{
  "hidden_act": "relu",
  "rope_fraction": 1.0,
  "qk_norm": false,
  "init_std_down": 0.00278,
  "learning_rate": 0.0133,
  "lr_mult_down": 3.0,
  "schedule": "wsd",
  "train_tokens": 305200000
}
MLP neurons of a small language model. Each row is named by its layer, matrix (up: input weights) and neuron, and shows model dimensions 32-127. Each number is 500 + 40 x the weight over its row's rms, rounded and kept within 0 to 999. Numbers have three digits each.
Before each neuron's rows, "fires on" lists the tokens most often at its 100 highest values on Wikipedia text that the model never trained on; "fires in" lists the words (lower case) most often at its 100 highest values on Wikipedia text that the model never trained on. A number after a token or word is its count.

fires on: " part" 66, " organ" 16, " home" 12, " Part" 5
fires in: "part" 26, "home" 11, "partnership" 7, "organization" 7, "parts" 6, "party" 6
L3.up683:510419489533482480487538498512523486477536433509528517474451519526493498447499469512563484486563461393466510511471505525593464503533416480505466451553499532514609538483529521540571533517492460505483411510575485515438492501503463597428502480523515619435456450441478482456522460508521538527

fires on: " football" 29, "ternational" 14, "ational" 14, "ball" 8, "ootball" 7
fires in: "footballer" 18, "football" 18, "international" 13, "professional" 7, "basketball" 7, "college" 6
L2.up113:432567522489444492575490474521526520495559532532551431463515446464494508437497428462509468542423511465528510427491498500540532527475483492499480509497467563456492421547482482555471400509490532530475438512539502442545438486463554528581403460543450485490512541535515498474507528548469513509

fires on: " a" 33, " to" 14, " of" 6, "n" 4, "ri" 4
fires in: "a" 32, "to" 14, "of" 6, "earned" 6
L10.up9:429397568533472443461468462550559504512496494511506489549514465440538525487483528496501488506455508511509478499507472515437485506449451508471508503450469516446522469561525506560560496485462452531487490487476454538506563441564498461533443529456524517524562439424519493487454489465562497525

fires on: " a" 64, " only" 6, " his" 5
fires in: "a" 60, "only" 6, "his" 5
L12.up501:399526554464429509483502487507544513496493458552531582470553493520457532485482505510537476495488521443472496459474483511548521527498511519535505510477510576546552568488542520527523552549460550465476531514528437526536547554546495466487521521475493471507463455513467448480552501502491427549

fires on: " in" 60, " In" 16, "is" 8
fires in: "in" 59, "jurisdiction" 6
L15.up75:512446508451525503425501453528500451554503544499487492523511533501514479474535520443566498477522525513467467463468515480503406496477538470507433501462527483514528496463460533490490500542543563540526561509515520577528461491523508549454511493442559569465519482482526553487406530512497513477

fires on: " in" 69, " as" 15, "ished" 9
fires in: "in" 65, "as" 15, "finished" 9
L2.up224:488465463507465565467495467459537498490529532498425483539529431543458442505467493535519492500438566555496529487546504523549493505486505469577506493491423452531447434571513467506567529533570552570545507464486556550490460532499519485551469514474503448452631495554517507477490449388473503468

fires on: " as" 26, "le" 10, "ts" 8, " is" 7, "op" 6
fires in: "as" 30, "style" 8, "points" 8, "is" 7, "top" 4
L7.up145:474565519513528509447554509493482473515497517526526527500471521500450460441512448462605520517480521513490472517488533509558487531521506486460526493505445502514521486528513488500448455523499474478586466577574518465528501465492527525459487462503496508487529576531530484487568470445551546457

fires on: " his" 39, " He" 13, "e" 11, " he" 11, "fl" 8, "rib" 8
fires in: "his" 39, "he" 20, "influence" 5
L10.up464:430518502466553467501490461563468557460496513553501530539520550518455545459529513514518524443508513478525465464492472538509471464514442499518555497468512495520586596536480502543465525445567561533491488474520529491416522498515453467468513492484504511430505537523555473477473538457449531544

fires on: " Party" 31, " team" 23, " Team" 17, " League" 12, "ague" 7, "ference" 4
fires in: "party" 31, "team" 24, "league" 17, "teams" 15, "conference" 4
L2.up97:452518443549439525473501569629521480568518498493467484507467493497521464402571536500491533535387471428515479507479415487552496497519518418524476511505517485462475556505554461556522508554566519564553557489474521493489462502431485510538421492493489498468559480508502451501538499515488486489

fires on: " as" 63, " same" 18, "xt" 15
fires in: "as" 62, "same" 18, "next" 9
L2.up156:480554547496448466505530543540509518456518436486505540496471592574417455477520462463495460480479493569587499473454565504473536503481469565538461416533490435500475496447480503446491493517506537475559472474518448476513559505510548506485461589491468526417505558460535526478530516444462509491

fires on: " of" 41, " under" 14, " to" 9, " per" 8, " in" 5
fires in: "of" 41, "under" 12, "to" 9, "in" 5, "into" 4, "birthday" 4
L10.up217:461468447468516508525497439475518501475512460543554475528469478535530487544495489473532523512411515434544538556540506570536457446425492434460461541552460506524421497514428425494521470535494490572533471487504471524488556515505493475502467526483491521535423510532461480516495480499575525511

fires on: " as" 33, " the" 14, " sim" 10, "im" 4, " B" 4
fires in: "as" 29, "the" 14, "similar" 5, "simon" 4, "age" 4
L15.up556:502520570510485482475527521543524484503535501425451501451512591521467503449490454546539461430496504575492538484481465495447608474496527441472519434569530488596461407490505498532578577527513524450493519559534429437535472492523452525486493525475469508514570480486588446480499448499523465466

fires on: "ed" 37, " United" 22, " became" 8, "in" 5, "e" 5
fires in: "united" 22, "joined" 11, "became" 8, "led" 8, "formed" 7
L10.up487:506476469456518491528521521523552470540499487474519578515481476522509482507544483554488482413539515485447525469561480474517486522470510505510464494512495465615467480540519431440519526439541497458556581545517524506451511452514483525461511558483462493477538526485527443398517580467480495418

fires on: " after" 22, "um" 8, " For" 7, " After" 7, "our" 6, "od" 6
fires in: "after" 30, "your" 6, "chromodontus" 5, "for" 5, "fountain" 4
L9.up111:540510458529487489554470519538473511542552473480492426528523497525517524477491558445483427529554503518514517505516412528561531528509485561468494486497474422538505562477485422513491582483521559508493475509482539518521439512481536512495432541557498441448531446443528473525516492464482588533

fires on: " that" 72, " he" 25
fires in: "that" 72, "he" 20
L2.up180:461544398472476539444534403454463441441516544508527510524489525539507512536502482427616511519487521479490476544475521516453525523516474530531517471491499479506436504500458551509576451494501494455428467497467530498521444546475513569504560495545506516514557499519516539485463491494502456477

fires on: " an" 36, " or" 26, " a" 15, " one" 8, " any" 5, "or" 4
fires in: "an" 30, "or" 22, "a" 14, "one" 8, "any" 5
L13.up586:501455500507446514549522530508591539489520465495454466511581501520459490504517499495435512491447486525529565502448471593470501473513412503482503527560551590511598578529546553534529504474454518436533522441516465479507432541449496568441438476471487535461475468461455531510440458513484451512

fires on: " a" 80, " inc" 13, "c" 4
fires in: "a" 62, "income" 4
L7.up278:487461462469497441549502517536548529523438516501536480474483510495455494527511480483495460513488482470452532514474478518512528535542482533491547516520448513518503527543563457557528468502482506496442517510584530490490497495541558473491503493518514446469489424410468542458501566523439548522

fires on: "ide" 32, "te" 20, "ite" 17, "ome" 8, "id" 5
fires in: "wrote" 19, "white" 9, "become" 8, "wide" 7, "side" 7, "worldwide" 5
L3.up1:468435430573517486444493494528494522582490514526430467461473458442477461564513551483548524543451458554516491549510522518570459506485514522516530535385466465438510396452528505502525453484507491512512569498500504479522509480527499495548507525558514547440567474484560519507546474498571519492

fires on: " that" 52, " in" 7, "pp" 5, "n" 4, "g" 4
fires in: "that" 52, "in" 7
L10.up163:499491496473564522490496491577567488542547536509546548528529500453497523440561493526509542439495425452473504494507493468518518488494548537434568538462500512548519385485522468519498450536512474482477541389496497605516469492485452448502518536426568521507502442508491473438453431481479490482

fires on: " as" 38, " of" 19, "d" 4, "f" 4
fires in: "as" 37, "of" 19, "with" 5
L10.up128:468555539470450468504432479515541574566544418551525442490475551485440513535487487474518516451404535575583490474519505448516479523439536435502514520493472524468546468478545533528529499425497573457502486487509470533491543507492536516486478508598499456465468529481468469542558494414539506460

fires on: "ial" 36, " of" 19, "ep" 7, " rep" 6
fires in: "of" 19, "social" 16, "financial" 12, "official" 4, "pepin" 4
L7.up98:502488542453550491545514471482517552507527537495562553506520474464478585462431522514489459455459570485546529597448554509491518488503479437477487567460580491447442497493423531467524473501478481513491569537546507590467527539512525466553503461474474461517528605479464494492523462524511526540

fires on: " ele" 33, " rele" 20, " released" 20, " single" 10, " Ele" 10, " def" 5
fires in: "released" 20, "release" 14, "single" 10, "elected" 7, "element" 7
L2.up211:535472509457478465421504476482478474453492411486542447486489501505483521397568481531488478477513487547507480490566436472435561473519513531450498558493525547522484567506463529507537506502528518500513435469422489534470531534563453556452499483517504460459494487511453547474505431550553466515

fires on: " as" 40, "ers" 13, "oc" 11, " in" 7
fires in: "as" 40, "version" 10, "in" 7, "vocals" 6, "village" 4
L12.up74:424530531536493511507501488543565558499533496503419517516546482551455497518498540533475508505488497557522496427575524522515526437426557535560504449496495475503493520519439520450593465439513541481468517449521448486466495522503489467453515576482417563477506449563452557500511404495547486548

fires on: "ge" 32, "orn" 22, "g" 20, "ound" 6, "ell" 6, "ch" 5
fires in: "born" 22, "george" 16, "large" 16
L3.up476:474490509462532582510512478439495485517583524501527529525529435535502533538479384541508491499487581490545528512586477529487536429488443534458517566478470435526510485542486473452536470544540452497547479475491521570493491525490480486504481502540486528487555495506475482511533523475488531618

fires on: " A" 36, " is" 23, " a" 14, "A" 8
fires in: "a" 24, "is" 23, "according" 4
L18.up366:451444485509450452489524494414464400520486511463488504517492543504521550438556479532483531489489506466497496498475475508463612430532520554516531500465540470573492435416597520510492529528491511474510440499484512513570512500562557464526424473520511546474488502569522510571559524564443468507

fires on: " a" 81, "u" 6
fires in: "a" 74, "available" 5
L10.up626:466481486459480456484425425474551490532478567515488477514489500555547462421509523456452507552526474467479522534448535513539555526524479520500508510508494589583534459560517509542508504428486464469547523506508502482546471493521498445433642478475536525474496481517489536556477536480544470498

fires on: " be" 22, " as" 11, " is" 11, "ted" 11, "areer" 10, "own" 6
fires in: "be" 22, "as" 11, "is" 11, "appointed" 11, "career" 10
L9.up751:486512542433513415499533527427534403510540512528452517524470550550480494501597544482561470489428585522517508478508475495479513542523503547539519467493560592508509571565498492453513447511558501542479452486527507515507623455542511456494477487402502493503566544489538569484499505493549534505

fires on: "0" 86, "g" 6
fires in: "0" 84
L5.up43:517521473466499486447485560544480404512450460412476502442530494481563524464537460456562481505486482417498495514568504495494496520494443464477480561448466622498510495519537436423501459422454453441478506508492523467538451502481551444500550530538571528466573503512501493539553516487487556470

fires on: " on" 19, " and" 13, " that" 8, "ed" 6, " in" 5, " had" 5
fires in: "on" 19, "and" 13, "that" 8, "in" 5, "only" 4, "had" 4
L18.up482:533495451535563522479446496475533430553599485470564453430543538478466456449513501437524535490496507472472522456525496542501506492523490505459496438499519476562518479467491589508426459515498555563590509532438518440573504484510460526518556567510554485516571507519521527495550530543515511483

fires on: " This" 32, " this" 28, " such" 20, " these" 16, " which" 4
fires in: "this" 60, "such" 20, "these" 16, "which" 4
L2.up73:388457477521476579511544534548385527556499607479518546448482532547444538529505470487524473589472539439523536553489496561465475466520457475481547545527518475498547493467543486492466450541536526447539433453471466489562495479541565516497462436491466462396483539555532551467446490541490467481

fires on: " of" 25, "al" 14, "ial" 11, "il" 11, "ree" 9
fires in: "of" 25, "military" 8, "federal" 6, "presidential" 6, "civil" 5, "greek" 4
L7.up43:491435423499509557484546477442550494578470486509553608502575494511489505425461528515556530580494505545556578552508469519502519476547463511492495468570472450484437397469490501492484541398490502533504505534536461571574476548468454492503513531451494436510529497454515463536507526491519450504

fires on: " up" 50, " time" 30, " States" 15, " Kingdom" 5
fires in: "up" 35, "time" 30, "states" 15, "upon" 6, "kingdom" 5
L2.up700:562455487494425418499451493470568478464551489513532471480568516461475446493499484536441500452485516521496517559413538571498483465534522488608441457492477488544574566539478485391446477541544507534538506484503540538505489530479499527476452507539475542440536540475480442530486503464477457423

fires on: "erm" 41, " as" 24, "reat" 18, " became" 6, "ief" 5, "ise" 4
fires in: "as" 24, "term" 12, "became" 6, "treatment" 5, "supermarket" 5, "chief" 5
L2.up272:539454468500480496513471597494443531494485516467465495463516466525489521480480493504579485436504508471544512530503573509445500546581497466467532441535471420568574493575497481561574520421548517579470490468535494442570454453553510537491467481526463428515507486488550510462528498455558506456

fires on: "ust" 30, " between" 25, "ould" 15, "ent" 5
fires in: "between" 25, "could" 13, "trust" 5, "sustainment" 5, "sustainer" 4
L3.up212:498470431466591471534476530525522484509471542481565481446461545483451550530492480482555489502445457519568554473421507568489537391539551565431492425510506447533509556483541448503477534473481500500557461485493452512537529555415562531468467486398511531472502460542491490448468528561466452509

fires on: " other" 35, "ational" 25, " public" 12, "ity" 9, "ation" 6, "ublic" 4
fires in: "other" 30, "national" 10, "public" 9, "nationality" 7, "city" 5
L3.up416:479509477550529477529470514483510533468553561509461472433452562580500499486478569512541494430458523505465514514458512522443554500514495434532443536496548503440488485447570419557415472454567488564464490507504453459480467460413530561487557454531509521469513510474505519515480423473530434541

fires on: " so" 14, "owever" 12, "ause" 12, " as" 9, "ough" 7, "aid" 6
fires in: "however" 12, "because" 12, "so" 11, "as" 9, "said" 6, "although" 6
L13.up588:481506515532386494490484488514515412537576535451505528481535478458535505405517502553476537561507499517530581496463585499480465478533490520495496481493474424516466462531488493539467579576574497532473552427498468474428495560495518527491492589485450521506505461532508503503499530518476500473

fires on: " det" 20, " is" 17, " by" 17, " album" 11, " in" 10, "ch" 10
fires in: "is" 17, "by" 17, "in" 10, "details" 9, "album" 9, "exchange" 8
L2.up310:440577484512471533542486465542499526481488476535511531508498538523483490507495570488411458535528487524526524345488570510501469498508479555545478487493537542486437508538553514511494433443447494525492513473484555575484473503487475509515573521526502510536409588486480476532528517477460449423

fires on: " be" 32, "in" 9, " have" 6, "ine" 5, "ose" 5, " use" 4
fires in: "be" 32, "have" 6, "those" 5, "fine" 4, "use" 4
L7.up257:559496476488498515522487506497494432569542514502543564481535432435525477498548484475545538480467541524472454545508486534472459511465488519460496537511492445510493451514547573505401477531559452500533478517467582501526507495582413489456474444489550531445530467537529539386580508490545486427

fires on: "0" 97
fires in: "0" 90, "000" 4
L3.up374:543465514493517520416570512498530455546492515456485505466523517446505518503566472521566531450458492496402489534484534556554463512457445535504517524515452527476564537508534495477476452420499557431493500552467474486579449624440505569455500483424547545493470509531497486425476462551477494479

fires on: " as" 91, " in" 6
fires in: "as" 89, "in" 6
L16.up519:559475542535472491471462463543534550571554466488569453500575476507522449483517540521541571469511437524524589448475577592450460500483490468474534461573478458552522514522473500514508507487557531484452494491525470483495478551599479533498540481441511571442533476508495494502485447482463434488

fires on: "In" 17, " in" 13, " May" 10, " In" 10, " March" 9, " January" 7
fires in: "in" 40, "march" 9, "may" 8, "january" 7, "february" 5
L18.up342:468495551483477486423520464571505525528500522491504445568523467464475504439474442410604577491563506521499528497479601492516423541460524488524500477492540504504488424425532504522519478513513484461530450471514481515554484466487478505518477504467436485470475466491565475445513500448505494547

fires on: " in" 22, " of" 14, "ived" 13, " In" 9, "ied" 5, "ing" 4
fires in: "in" 18, "of" 14, "received" 13, "studied" 5, "institute" 4
L13.up760:534482480459509536498495443431499501548448517488450492521496524529528512409460483516488502480464534605572525534451509512430453567555524574493422461496480536454571596520523535453492509460474536551580515458527499601590451517520537503518534448540583529508466488492552468486447491466449459507

fires on: " and" 51, "st" 9, "z" 6, "ing" 5, "p" 5, "c" 4
fires in: "and" 51, "suzuki" 5, "losing" 4
L7.up354:541537524495468566506493519508498552477557498512451462471487502480496515516536564477534532494493503444456484543591468477535481481521457613524526500492481492500539411444549496469511488501524456486509558550595554457501495497466470553453509577494530464469569510531422654527448554524441502510

fires on: " became" 23, " and" 18, " of" 9, " as" 9, "ome" 8, "ed" 8
fires in: "became" 23, "and" 18, "of" 9, "as" 9, "become" 8, "decided" 7
L3.up577:489442475473512436507531503498509492563444443531486533482546507564485452536513496527577517470412537560535508599491437458602433593540484497446519453475429481481491476472556461484482511344534545554508451472472522456527523513487494508513542492533540515607497542530534531414501523525522495519

fires on: " part" 53, " most" 28, " ret" 10, " Part" 5
fires in: "most" 27, "part" 19, "party" 5, "partnership" 5, "partition" 5, "parts" 5
L2.up639:466420512525492505470532490483486483575601446538480449467439490525558531559533512495583572494489584490505513446447567528551391502519556455517483498500471480535496465402509446476520535447503507463421375491500504541531545564499512439452443502529430498539472522492544523494506473463565493572

fires on: " a" 51, "0" 10, "x" 7
fires in: "a" 38, "approximately" 7, "1980" 5
L13.up34:477546505464525425567413555431494525514489507510537531513524380477484535520499505475461472514580585437424503476492499493432508581498440493533494440536494504547518520583507504531528449474504479426473523473522519458513511459527548545454564501450493545484524564479416490542517491518420536486

fires on: " of" 41, " the" 12, " than" 6, "ove" 5, " to" 4, "ly" 4
fires in: "of" 41, "the" 13, "than" 6, "above" 5, "to" 4
L10.up213:525444423520468537521437501497531479550451433520524489509440465456512472489500596520512521511581525537485461588483498498541472539463475562520503458507531526565455503492494498512491478493454486493512546501508498435529581503443493519506522431450515516487661478490510509464532537505614572480

fires on: " by" 100
fires in: "by" 100
L2.up163:494485467491527514502401530490465465494528487558508505485454522525574440547520521473450492472465508510493510511541435517416507465467487561490515470550551496521461529573527510559513555515539461501443482546459476558525509552470490502459515538533511500546486486437445475526502462470454492439

fires on: " and" 36, "H" 17, " as" 12, "h" 12, "N" 11, " while" 7
fires in: "and" 36, "as" 12, "while" 7, "including" 5
L3.up288:510497460451527534474440501550479457435503564544531469470522510456540478538516517449458527550519591589549509502480542555477465476500484578505422455548485542453468513504457532498467540450420588578536516530567526469542505546512458569530495513459555519524529435519501480450448438556536545460

fires on: " there" 25, " prom" 17, "owever" 14, "re" 12, " due" 12
fires in: "there" 30, "however" 14, "due" 12, "therefore" 5, "prominent" 5, "these" 5
L3.up11:552450484516462486456543500538452503524477455494472496494481567471534500434463502460498502564541474496556549435522545527477485457440484522463537463395562484471495438486469494566508423516499511491460541514547445488483493543474500439496510532547525472521453547474508499556481595569495513438

fires on: " the" 58, "ional" 7, " a" 4, "4" 4, "ent" 4
fires in: "the" 58, "professional" 7, "a" 4, "incumbent" 4
L10.up427:530548475454481514546499509478560516538539526453528458520452518538538509605541449548537546562453539446558478429449518504447555511518530524565517479524517483489545436648455461548446529550506565512578542537494506498486507478574456486424445515441502497461483551438457493566502531497430532459

fires on: " but" 32, " Or" 25, " house" 16, " House" 15, "ouse" 12
fires in: "but" 31, "house" 28, "order" 7, "courthouse" 5
L2.up237:418504551471438552522475527471478527536512463537495492519520441517462465537443558498515553578520503458500503459521479514454447573525475493478529452529484516528539490547535521473404556423521450499435489479472578478520533535510498473541475434501561574504497499494541499554536439501514517445

fires on: "z" 61, " Is" 12, "re" 8, "ren" 4
fires in: "suzuki" 31, "brazilian" 9, "area" 6, "is" 5, "arena" 4
L7.up688:555485570480474496488524472505506499601499469487527549515420551528532559478443477554496486440537514438466473508544475496427533507494506510460472511480472502517503483553478486489466464504507519550456512522557451463470444576533427471538483557446471526510545458496456447518466526474434441465

fires on: " it" 21, " this" 20, " which" 19, "is" 9, " It" 9, " these" 7
fires in: "this" 32, "it" 29, "which" 19, "these" 7
L9.up629:481508510564503519488516496482446561517490513460484538486512528538531400538479483457569576570511466502475489491495534504502578496535435486500600441485512469477474509451452452528563418466515535390457529453512506462557510494537559533476498508523604468433531539497503532525579472485477489497

fires on: " a" 74, "ris" 5
fires in: "a" 59
L18.up185:453485501486523515557501501547494499501539487573548555485490499431467422459549469512426546491466496481542465499508539506571515530573456432523444518455567534570605465524513556574636472555503567490539538506488470503506514523496485536464537433463537534509572514515531512510492466492507478515

fires on: " part" 65, " one" 20, " ear" 13
fires in: "part" 25, "one" 20, "partnership" 6, "party" 6
L2.up458:438459446556461512478565498514566512515502428435461527485510511540483447564439464496541460492503536520499486522483494606536454530516494550496468479531531539480537535491481483573572571482510513515532512461515503535469511510553571486465414474489510471417518455513459512516504468513566503547

fires on: " of" 63, "her" 5, "f" 5, "er" 5, "i" 4, "ri" 4
fires in: "of" 63, "schrier" 6, "netherlands" 5, "sergei" 4
L7.up265:518545494530478531448406458502521490535474517461519503525510560477505541467539504529467482491510575580511544487518494472452453528525491516543514538471505540532502444479525520561498508479460465550483411475464493453491525534540531520607536533507524473571382405481488466465523548507505523528

fires on: " of" 13, " a" 13, " between" 8, " by" 7, " in" 5, " against" 5
fires in: "of" 13, "a" 12, "between" 8, "by" 7, "in" 5, "against" 5
L13.up522:491461442471541493453462462522563425570495501531478480549558475460494522463469441495475547529429495449512456506498526492566543489497486490426528441494574509572495440553507448565530479440532489561510482512449490525480524403489539473462430515480512514488464499487492478529558482497504530545

fires on: " but" 48, " and" 18, "od" 4
fires in: "but" 50, "and" 19, "as" 4
L7.up289:486487493507500462555449538462567460503457561483532527439585555523420456570508537487544480592452495479573467476453517418537474525524508468534467507519481517467509489540476440479460458454478507552461537532517567471505482543493508522492508562497444620555602476535491483517508474559500494496

fires on: "e" 21, "ered" 15, "le" 8, "ome" 8, "ose" 7
fires in: "committee" 18, "considered" 14, "become" 8, "role" 4, "becomes" 4, "create" 4
L3.up581:518531549480471517436531515502525462548440517502487523547527500459492554517477404542503537430476490514519470533451487547519417516523525431537538534479489469470503442607492529522490467496515513519510522510565533393445550522526483562516511397449502495486450496538482496474453510478540458535

fires on: " of" 46, " between" 18, " in" 15, "out" 5, " from" 4
fires in: "of" 46, "between" 19, "in" 15, "throughout" 5, "from" 4
L12.up761:516510433445523497530432461513524453526482504541548496510533522488561508444435527479528571456475520537482618455476497548559445459465499516498468518502514441441469507480479477517484506481483537575504528467414548541490515423457623569471590491406432527502528448542449452541540514468479549504

fires on: " to" 47, "ar" 5, "n" 4, "ally" 4
fires in: "to" 47, "uttarakhand" 5
L13.up626:506477565433504488494491502450534532545486527519538537462545509520465504514567491539497457421469520546518463603433515470461511445492503554512516460465535477567462513469476405489467493567490481431495585562523504480580537507508552530525507482512489515543560520527489492465557517479459553508

fires on: " be" 47, "ered" 15, " have" 13, "ome" 8, " appear" 6, "areer" 4
fires in: "be" 47, "considered" 15, "have" 13, "become" 8, "career" 4
L3.up395:495474471442507448486490502504555445636441495494472510511595487526468494458476447539547503461473518477480446471462420455484489555529545518531533451465536490549519518505541470484411539506445463460488491589515518468505470527529507447508496503406553523484469573534496434439505465481558549528

fires on: " music" 23, "illion" 20, "earch" 20, " Ph" 19, "usic" 16
fires in: "music" 30, "research" 19, "million" 17, "photo" 4
L2.up155:569552568450555485575473552460550448472510542468459483445505467440444469481479575534454486518452546501530468475511480468487424489529490528474509522434532505493557437523498509527515440503491465493566515577487440528475445455487494528467497524476429468479482531461486505522429463469479520514

fires on: " a" 33, "very" 13, " some" 12, " any" 7, " one" 7, "ome" 4
fires in: "a" 31, "some" 13, "one" 11, "any" 7, "every" 7
L10.up29:508458561518441483474479529579521411568531454481463445527479514573450445487521442397533495523513591495535498482477434561522494509502444482453538528508484569488608509492519559476500510461472544532427478515468467524515428499462535523468479461456535576506470494506547423451474514509477558536

fires on: " he" 56, " He" 16, "e" 10, " she" 6, " also" 4
fires in: "he" 81, "she" 8, "also" 4
L7.up166:496504486517522503482507453501496558433508457530431499549468516502491515568508512467544485518529544473484544464484535491507502479577527533508509484470533417539458457450473507455413539509582473500476465461556555523474527504531518501580496447494553469543531430519505563487418563483479422489

fires on: "ien" 29, "vi" 23, " Ang" 17, " desc" 14, "TA" 10, "oung" 7
fires in: "angeles" 15, "ita" 10, "sciences" 8, "tolkien" 7, "previous" 5, "described" 5
L2.up702:504486511513563460506503494464502541536579501512512476430496548555425541424528519508525458522457478479493485399482579506582505416458441485422448539516516509512508522467579511532517540462498511473495495494446485510478535468507572485549400484521480534536474558535552493539479522441560495473

fires on: " there" 25, "at" 14, "re" 12, "s" 12, "ver" 8
fires in: "there" 30, "theatre" 9, "average" 6, "therefore" 5, "what" 5
L3.up627:503560473584435513556464420630532521536467469517466548460522497471530500460510459484449514506491444476491449491500478546538486501463491511503517433495508460458473439520505524466523462519459513472403569537440413506528521543446424462448545577542578518501543558517542442545462560488511501440

fires on: " and" 55, "ate" 7
fires in: "and" 55, "intermediate" 6
L13.up221:491519465531463493536464532494452523522499489529485443533441502487497523529534539462481559471526485504561556452561532475469546477478449468492514425519548532462484501448465480493505473578522541517502446427502475485554492510473413459413458494489491474545567542514489567484512556537439483512

fires on: " he" 100
fires in: "he" 86
L2.up727:401518479455525492472469477548406515440435535515489536526542543532505487496420485502532495561513511402494537450479484518440457530555514499498512483444574532511558545482544497457513520522548572476439436546506501454444498497500510512512445516544514510479583469495456508469507497423526492431

fires on: " all" 43, "l" 21, "al" 20, " such" 10, "all" 6
fires in: "all" 24, "such" 10, "allowed" 5, "loan" 4, "live" 4, "tallink" 4
L3.up622:447517466588475452474478504479529446435523492454465547444449483477480606477431512538590487501415497436478520485431535524574477497559516500480514482484539568529562415507454494486481531464542493388490546516484530470576520547509501522450495503575501428411536509546451528471515552501475477409

fires on: " a" 63, " De" 12, " A" 12, " de" 7
fires in: "a" 62, "de" 10
L18.up47:473447477469447454506553549601491537513509548534512550467558455498478503423536452545413539474591509481470456410500494514476533478484533465522463482432560453460560454542583463537497465505475543457467463535476498493514505421574481479492473483534478524519545453443495476536485432390445543540

fires on: " and" 24, " or" 10, "ent" 10, "ab" 8, "ep" 6
fires in: "and" 24, "or" 9, "elizabeth" 8, "addition" 5, "junior" 4, "especially" 4
L9.up23:460519489525437541554461532505516563525531549509479472483476456439526520501519441554526537434437534501456533582488427494445485464542511490549476483461514591501512495495505505512480470528538545463568473531481506466496459506543542473462452492547412539490474506547536521430487423539524528525

fires on: "orn" 22, "b" 20, "ath" 13, "g" 9, "w" 7, "age" 5
fires in: "born" 22, "death" 11, "degree" 7, "debuted" 6, "debut" 4
L5.up304:491478539484480523455526544544431495453533435454532498548526505531453495507478471482451519504529551487537538551559477539472576480481461561472496495513527527495541503574503417436511483461563481539488464474501510541482516508465471588493533543517444396495503470531485433539433497491476531589

fires on: " on" 41, "b" 11, "ix" 8, "ine" 4, "ven" 4
fires in: "on" 36, "six" 5, "multiple" 5, "nine" 4, "seven" 4
L9.up336:582438516519538450503503469521468490493525605457500476529513445397436472451506514577443468525528506576509526499476510440486505439526446529492464554526501564456467461516549513602548464461514511444519522430498493488497533471526494527530511459501462506467535464474484463573506518497545534516